config = dict(
    n_layer=21,
    d_model=224,
    n_head=3,
    n_kv_head=3,
    head_dim=64,
    d_mlp=896,
    vocab_size=1024,
    activation='swiglu',
    norm='rmsnorm',
    norm_place='pre',
    norm_eps=1e-05,
    positions='rope',
    rope_base=6980.0,
    rope_fraction=1.0,
    qk_norm=True,
    attn_scale=0.125,
    bias='none',
    tie_embeddings=False,
    parallel_block=False,
    init='normal',
    init_std_qkv=0.0445,
    init_std_o=0.0445,
    init_std_up=0.0445,
    init_std_down=0.0,
    optimizer='muon_variant',
    lr=0.0164,
    lr_mult_o=1.19,
    lr_mult_down=2.0,
    beta1=0.93,
    lr_head=0.00887,
    grad_clip=1.0,
    warmup_steps=0,
    schedule='wsd',
    decay_fraction=0.602,
    decay_shape='linear',
    final_lr_fraction=0.0,
    batch_tokens=131072,
    seq_len=256,
    doc_mask=True,
    train_tokens=554500000,
    steps=4231,
    dataset='wikipedia_en',
)
MLP neurons of a small language model. Each row is named by its layer, matrix (gate and up: input weights) and neuron, and shows model dimensions 112-207. Each number is 128 + 32 x the weight over its row's rms, rounded and kept within 0 to 255. Numbers have three digits each. A neuron's up and down rows have the sign that makes its largest values positive.
After each neuron's rows, "fires in" lists the words (lower case) most often at its 100 highest values on Wikipedia text that the model never trained on. A number after a token or word is its count.

L6.gate370:139073111084144156158145084169115088121137159121085134126149116181167108124105141116114152104120124150115060122171101096158157120105105077110149031110196171161127132111109158106121193112121082153105116165131123182105092104140098138130158132139151098227108155104137149109132148161195136148
L6.up370:127140165084146137133171109148068143109038185129185105121135119156087078133041178128098102153156176124127099133125118164104116118124144067205103101091128090183081126174141147196103112143181090146114154146157097124154095141100064158136113154130169156189136133090147188173107160153118121072
fires in: "career" 21, "he" 9, "graduated" 7, "satellite" 7, "while" 6, "poetry" 6

L13.gate166:147189149148077148118133104098201191171106167102056111109154149078101097146131080100086145120152155118127076165087083098101121090147084137177097109130190118200149227112066157163135106151148120167126142119080065066075157137125152164180082109119079129167134152153198114133139110145097168164
L13.up166:073101065122115156152109099156089171107143169190206173166065111086162123140088146150129136099123082107112149092098142111121089143183138098086104101145069118106148161109108096165133099118147051129097121153139178114095150110139123127147184122121135073132105099120127139138179163159131101159
fires in: "are" 18, "have" 11, "found" 9, "has" 8, "is" 6, "and" 4

L6.gate373:169104134148175085046089106134134133189147147118137140150061095216163121112150065086181102096129133077116113122113132153121105089083132202127100212174081072101103113159085154092103132154103137092164114172129079131192133157107067087169102177113130180154110127059135138089133106076156114165
L6.up373:107133196175063129116113143138186089176124157251141155147122074184168091145120098163126132213080135110133088098080095083103096126165124155153148171178138170134060146155148129111144149141123063156157207127128164120153098156087130132129147143109151125158177088136170123166137147082151118124
fires in: "his" 25, "s" 23, "smith" 12, "to" 11

L6.gate68:128122145132142132114168108120164087116105086114175118166091126110073112161165116093149133111137177131142152102124167136058175140115069111087089121145092106164134079098083083152115110149158137101170137129145103082171144143129140143184086121140111108145099134138161112116115170087084145129
L6.up68:103131099150096106070134102119152186117084106122224079129121140089079123093154124096178087158128138137120139094122152099116110124102073124108121172175110108132110140153173106104070146114195142107133179112152070135153088166166122174136091075154094205151149071134204125063136131120170139103
fires in: "team" 20, "university" 19, "american" 15, "court" 7, "de" 4, "state" 4

L3.gate616:187162177118126162155084112118059094175127068144157109133137081068094161114160156103116154148087159147207112065170117116090148084087118190119100136133134132175081135114185153162132168084111128104104060143135140106134095110062145084169150085077119144150135130095068118151114187110124140160
L3.up616:128079109097123179152106102125113123142039175163076136127125085160090192054100122151142146114168137138087155140075121154119118157104163119172093099182098149148120127109144127131122135078144051108137104149181151112064167112098170176193126135149125127133136127078082085171159143138107152173
fires in: "became" 20, "life" 11, "remained" 7, "countries" 7, "become" 6

L3.gate733:157084137120167117118167135116118167141151165138181149118126132125112077101147107095123125111120141142088141097164179128168135088018116156136088101121149096168087133123140175108176158142123128117091123108100081113138132168094136130077124153140126161119084116107104165112145094156134123133
L3.up733:143109112112158132093143133120114098122126130155106126105098205078178114133115095037159168124091134147124128106064180119139175114143119103190132082070094114104129133149117121161126135130140144098072127155075159161141096114103071135163121085128144098087095177153183115159121092163127133113
fires in: "while" 20, "then" 14, "than" 8, "there" 7, "although" 6

L3.gate625:053131120144065149120166168186103167105126159169127121147173111112168164168164162149115126185113145119162127125123117185131101108183100142095182091153132100065148168112110132178192112139118158079144148089117151118079107072145157213183119200077135122140119139123151123146083125091105236160
L3.up625:102095120190074167127153149159102184163134153126156159127155113141155174144146143152149105094128129169139083144123129164126114144162120157106170107167099089102125174126122185207182137118113123100160082060141161152045069044142094125110110179067104158080130131095166133107105138122121159169
fires in: "he" 27, "several" 17, "however" 15, "the" 8, "members" 4

L11.gate509:148097057109133167110087102124137139104200176133113133170125157061178106083105119206110072167156226152118101106098095197170119117164129092097155085140134088151037101103098163121125109108125115089203126130162179115164146132153133142114180111125117138111118121101118171148119116125137078159
L11.up509:133175148156151181110137062108142155079147130198140116101131197093119139077125158152112089154118141152108190104160163170128080196095147121114134131078118155119147104137101170157156079175138167125156122117134161136109133151098141107181148129133068097129072114107136136167162107166124176137
fires in: "with" 35, "had" 20, "has" 14, "are" 9, "featured" 5

L6.gate587:092115079110167085123148090112104129180126154129188122117132118062089113170177086089140105145135096118142188111142159149199101161126137139099109157099101141100103090058120090201186132118146167132090101167112193180144116153160125134129171122156100090079103164147129111093176131145149168100
L6.up587:131097138139195080136106153145115143102103163102181130130121084082154106140153089129095164112128145149107094123075110128124083105105116161138088119099173126135107123104112156168144156152138071169134144130114117127142094182187139117171111064105162119155098170123209113101134100084197099098
fires in: "university" 42, "exchange" 5, "higher" 5

L6.gate65:121131146114114118118089134179116172106182085104170134143195150151129092154108125069183147094107147107048144110099141159159137180101160145105158124145203103101087088156160089153138122146148126098138081150119099163137094129117152099191187165133110188117078156129167093152127108110134135108
L6.up65:134165156153160142147146117135106110111124086156164153162115177162069118140037205090145135120094117070131180126098165175189095154112137081150117147187158168160131081182125149127110199108141126133162139170165097111113148139179080103123080135129073168139031135109118088146094118083102164084
fires in: "women" 21, "others" 10, "various" 9, "professor" 8, "woman" 7, "fellow" 6

L15.gate490:177137133090106153176092127123108138147076094135135124166131110113152127171147117067138106084138191103159070125122093159085126131156124133140201112145109166109124087124135084112148120101118095111130189100121171163152123160101122148134084225140077157127097138114080143165127131162082154144
L15.up490:157108126128139106070111158134117128149133115108138203108157105130104157112117168149149132137158160189175089087109147224185050082127087167140105083167143115142077127170132140137093149091135119169147129075154175164162155151125125145109085105126072104112144139117120162134163076086093120126
fires in: "is" 19, "was" 18, "became" 16, "considered" 7, "become" 7, "as" 7

L7.gate515:083168125195155128103134098130094124148121124150094145091073141150130089083155077122113188170168163093144064147141177089100147161152151124106152117106087092070092222219136022110152110090118151136129133178141128161144190094079127104134092115130110061107126147113168170086125154109188158167
L7.up515:141061141187114103132124096147107127185104150156095107103145143085112104101194161096143065117104086099137094050116143101109101126079104060137097150114100185129105089097103109111121088159142140111152130144086163164122118060104135106079124091139094153151173140101131117126119121152107144155
fires in: "to" 31, "be" 20, "can" 19, "by" 4, "incorporated" 4

L11.gate247:137117056099114134126077071088179110134166135085126141142137150131162127148118126134118110130153145128144107137213104148165096122173117134077087115135079171134117139136152135127185123132183127126110124109136142110101169103127128150177152147162122099116151093152154150102198115128138108141
L11.up247:155166112113168113121109168182111120117112111102123116114162081096121142098153202154108095217105096198076110136159115138142156147086160152207103150138162138102100100169099146094144122114160155142213080119145164080166133141136078135109095132127119174114127163165089173157129166156091133173
fires in: "not" 28, "had" 10, "having" 4, "und" 4, "then" 4

L13.gate873:144092103136116103113145121150121117145118112116166104184166086149154129121096120160182096098080132131166123133195060171120176126157099127097120126145137144131140124121157135156202096130139136101151164047140194139172167122178140117117166092182109161166093126070163182079144089153139110146
L13.up873:134108139151140166127041107090170144110124115104117122153128137118166153137058181091144118133143124163110089168142128137129111161145114149175136063098141155154123114101133148159123151102096079134203102058093174059111119088132176089145161107152123109121125143143118176128088138144116128162
fires in: "has" 41, "had" 26, "have" 18, "having" 5, "not" 4

L11.gate169:140077171122165185125068092209147086193169080103121125169083119136126084128086181170117125115152138101151165168113067137144152126109126161089214184186086130152156142112137145111104122061133132155133151123133140129119152161125146138112125117152141151107074151112108125110102143112158145178
L11.up169:160119129160180102129125106112080118153077157150077130111147166114135070149091151147100096149137160132182170104107161156173094133117096090080086098136139171144052126176090103131219129094126114103101142180080148170163121130133094110138089133109196149143117104081087159108107123150129120123
fires in: "of" 33, "with" 20, "as" 14, "is" 4

L3.gate644:185162168107161161170152122181091106122131077133137075077191130116165073131146161082077190100121130088135042098120081150159110140180110106152105106146129205132143046112130169101151124093100158139085153178153209077132138117160149169099147088114191165167108146141118134144103154077131114118
L3.up644:129154135154174139145152121166061139121125106107092135081143155081193071155120145158170167114132179089133147086116115129130193144158177159152125160108134164113160124183089153168122145087163132130075114109177116102088075123166163116138150162149154172170185162112103138188143180098113137146
fires in: "public" 19, "years" 18, "winner" 8, "graduated" 7, "published" 7, "career" 7

L17.gate164:125117075087187147100126092079098161171142150102109053135136156109134115160089136103118148173128150150139068156104113134086178129112166135117088088211155165152114138208118090085124136199149120137119168108106170075154151107097232117176150140108076135141086197108136119111137109111058132138
L17.up164:113163138165112126132146140106130142137144177165097105043150137060150105086094181149114128076140168115145118182108139167154133109148123126071134059111115141139173152133076135106176118137154121112093116114140103133104100118131160126111058145113089115094087148077134150132144146132032140119
fires in: "has" 14, "population" 10, "of" 10, "had" 7, "was" 6, "is" 6

L17.gate312:128143126115106143164134117116141137127114133087159147184083154117131105125200177134105148152063199085187079177128081121125096081141147178134134107082197151128073159092117107203080130103106124136120120097125095134112140169100117135126172136099098141168156089141149125083143170065111148097
L17.up312:177103145072211133142144059174100123132123132139149127105117101109116050107118102172104141188141140100122087093145130130118093097135136110112154145091157140125085102133122160155125118106066132108117091130115137082111152180123159163128114110183112092069201152135134127116137153120132068131
fires in: "began" 13, "according" 12, "before" 11, "across" 7, "after" 6, "beginning" 6

L17.gate10:127153133077140163113162119168120154101176167161108120148095095098131117097158151152133165131087067083112156129154102123126161105081147157153162159130167111128126160155140093173050130127157109128142171130119113161123155161122127090118115083148117169113177129118154134084161169079084180109
L17.up10:172124122164088096128176086136143119094138154153117112174092097084106135108122186104149205160161144181153066166174184156111174078174116147102135165109147048141070064099138152137154119121132166194080174140131087128102145143108146149145103085133070153130186157080164171139118129135120107157
fires in: "after" 17, "many" 8, "every" 8, "points" 8, "before" 7, "by" 5

L13.gate126:162133125105093145132094125126083187118100126143141171125135128106067121137153153220151121136178208194122093077157095130136096110070153148140144136090201116145103136166144070118159147062137157109128105102153147162217170169134135174092107115150124139157099153143132200073145150099113130067
L13.up126:083117104153084175127134155072112137215109116145142081184111129112078152155094111174125120119182173128115105117175142133085145127069204100188168101088131090122131134093104119170110112126113153141064142073097230106077102179127104132168116126155114120143154157190150173142148127152139168117
fires in: "of" 35, "than" 14, "began" 5, "there" 4, "females" 4, "however" 4

L3.gate452:125151063170148131101091131103073177174220163099053106089094164151082075106170133152171124129114114125160110120095200126144129107133145160086081159125162126100164140188124190174128167160071118065103141154142136070088166126134170161130130176189137130117086145117085141177156075190126189143
L3.up452:099138136132137157152136125107093153095139151106096122081113110157072128128147188090184067141154149134103132120144154120118143082123081090116067100088148154129165177094164128131103157088167081170164149167128083120085144081084151109134153089171114105144057154146156108186137182109140134098
fires in: "been" 15, "life" 12, "his" 12, "her" 8, "frank" 6

L7.gate386:134176193147125126074079109105118153177132167128078161104091076159165054109122119142138083136164144121070095164157124130104165131143097131155158134123090132109105173125121099153136137147137145095145069111086176129154109157126220129124082095144152087157130090216108133109140128160165140114
L7.up386:100157142147129072125125129136055111143160121143096149110155134124145115147146194124151084168108165158157083112162150121159145118111123205168149099142125132115107141112142086114121111141167200118192160066099178178101103119126107116087061099181108169050098148158106091143142150085088137101
fires in: "was" 48, "been" 11, "he" 10, "were" 6, "is" 6, "be" 6

L9.gate169:111059130119066125155128150160135159141152167153102114160148088137120151093116114120170177109108180126111111129137177145154133150107125163087140188109104164147141147132222092041119131121135127091162074164092078145144143144084147133110119115100151141077120123135139166124134126160108115064
L9.up169:103114158112078153191155133139120199137147081167110139167194124165097071161085106148095102169152127173056121128150142145121113134100102164160101141144178131077093173126142125093162108147135131114096142134088128097154138131129152188136156109119149117133081145073149091063118160171114117135
fires in: "m" 28, "number" 12, "if" 6, "than" 6

L7.gate96:152132179125064127092122116151057119107121143131120098106134181134101173124139138127100161133124151045096130082139129109146102130115137133086146097098102093134136102084122200123148190128103106101096081159133129102147159086135162052106125112159071110129086091101177143116141116126111119058
L7.up96:112107115141179165122154136132133131161098125114136142194175126125114096162149128164136110166170112128108156158115129107085117112067154127123139178126086165086127180139096108101124134104158139108122122174138190110108148113097156128061132090101120103095151124124146129099123140119188122197
fires in: "following" 18, "which" 10, "law" 9, "follows" 7, "followed" 7, "from" 6

L3.gate781:111095080083079132157102157200125098138096088135103145111091159147109072130076086126130153174148159120212161145127163122219118114155139119163160146106149135096119147159136097165106135097136125101167095140108143119078129134113028048111146085113103064056134152121057151149142097081120130125
L3.up781:077102135125120092090132145175064162133132152188120109049138127147115119089161093118074138111104134186100106164156172145162102147128139151169104087157125197110086103106121147123169094083154160083173073076121140099113119133096170133148122103132119107106147158052100138132105169135123145168
fires in: "became" 20, "because" 11, "become" 9, "women" 5, "www" 5

L9.gate604:157140107116139105124101106217084101154083109145175114218184112072154129146108118136100150075131156119111153094135122128123148117140186103132143192150125112088151128133178168190150112104141144105153153114162183160118105158103093150131130151198062164135152134105112156156153129162075150128
L9.up604:110141095121107131142141134162152114093100086147133154110121102104132097174104125223185100111128138179183099104104115142108177160110075083142115167080193119100163127107122088129154105150128118133137152102107131145112112139130123170090144082152167125139127127116156144053096134091116112156
fires in: "an" 25, "a" 12, "high" 8, "higher" 6, "best" 5

L9.gate696:096147133127086046101100142088140169175137119161118092147121152087121080108118119119180130097108118153138093171116120048095119098153125159148103127163122058146132075170128160124043157115062113086185142115182150074104154124098118133157117153137122180101180146165139121120165133155172128145
L9.up696:098170087150171100133090154122103152120144116156121120091112110161089141083122055127169142121116156102164107164113131132117097084110094112126129129112150134149081128134124157136094133152051145121133132153066174114168159149104151153184103081166079156108208109075098151149120142092141145098
fires in: "s" 39, "his" 21, "her" 8, "its" 5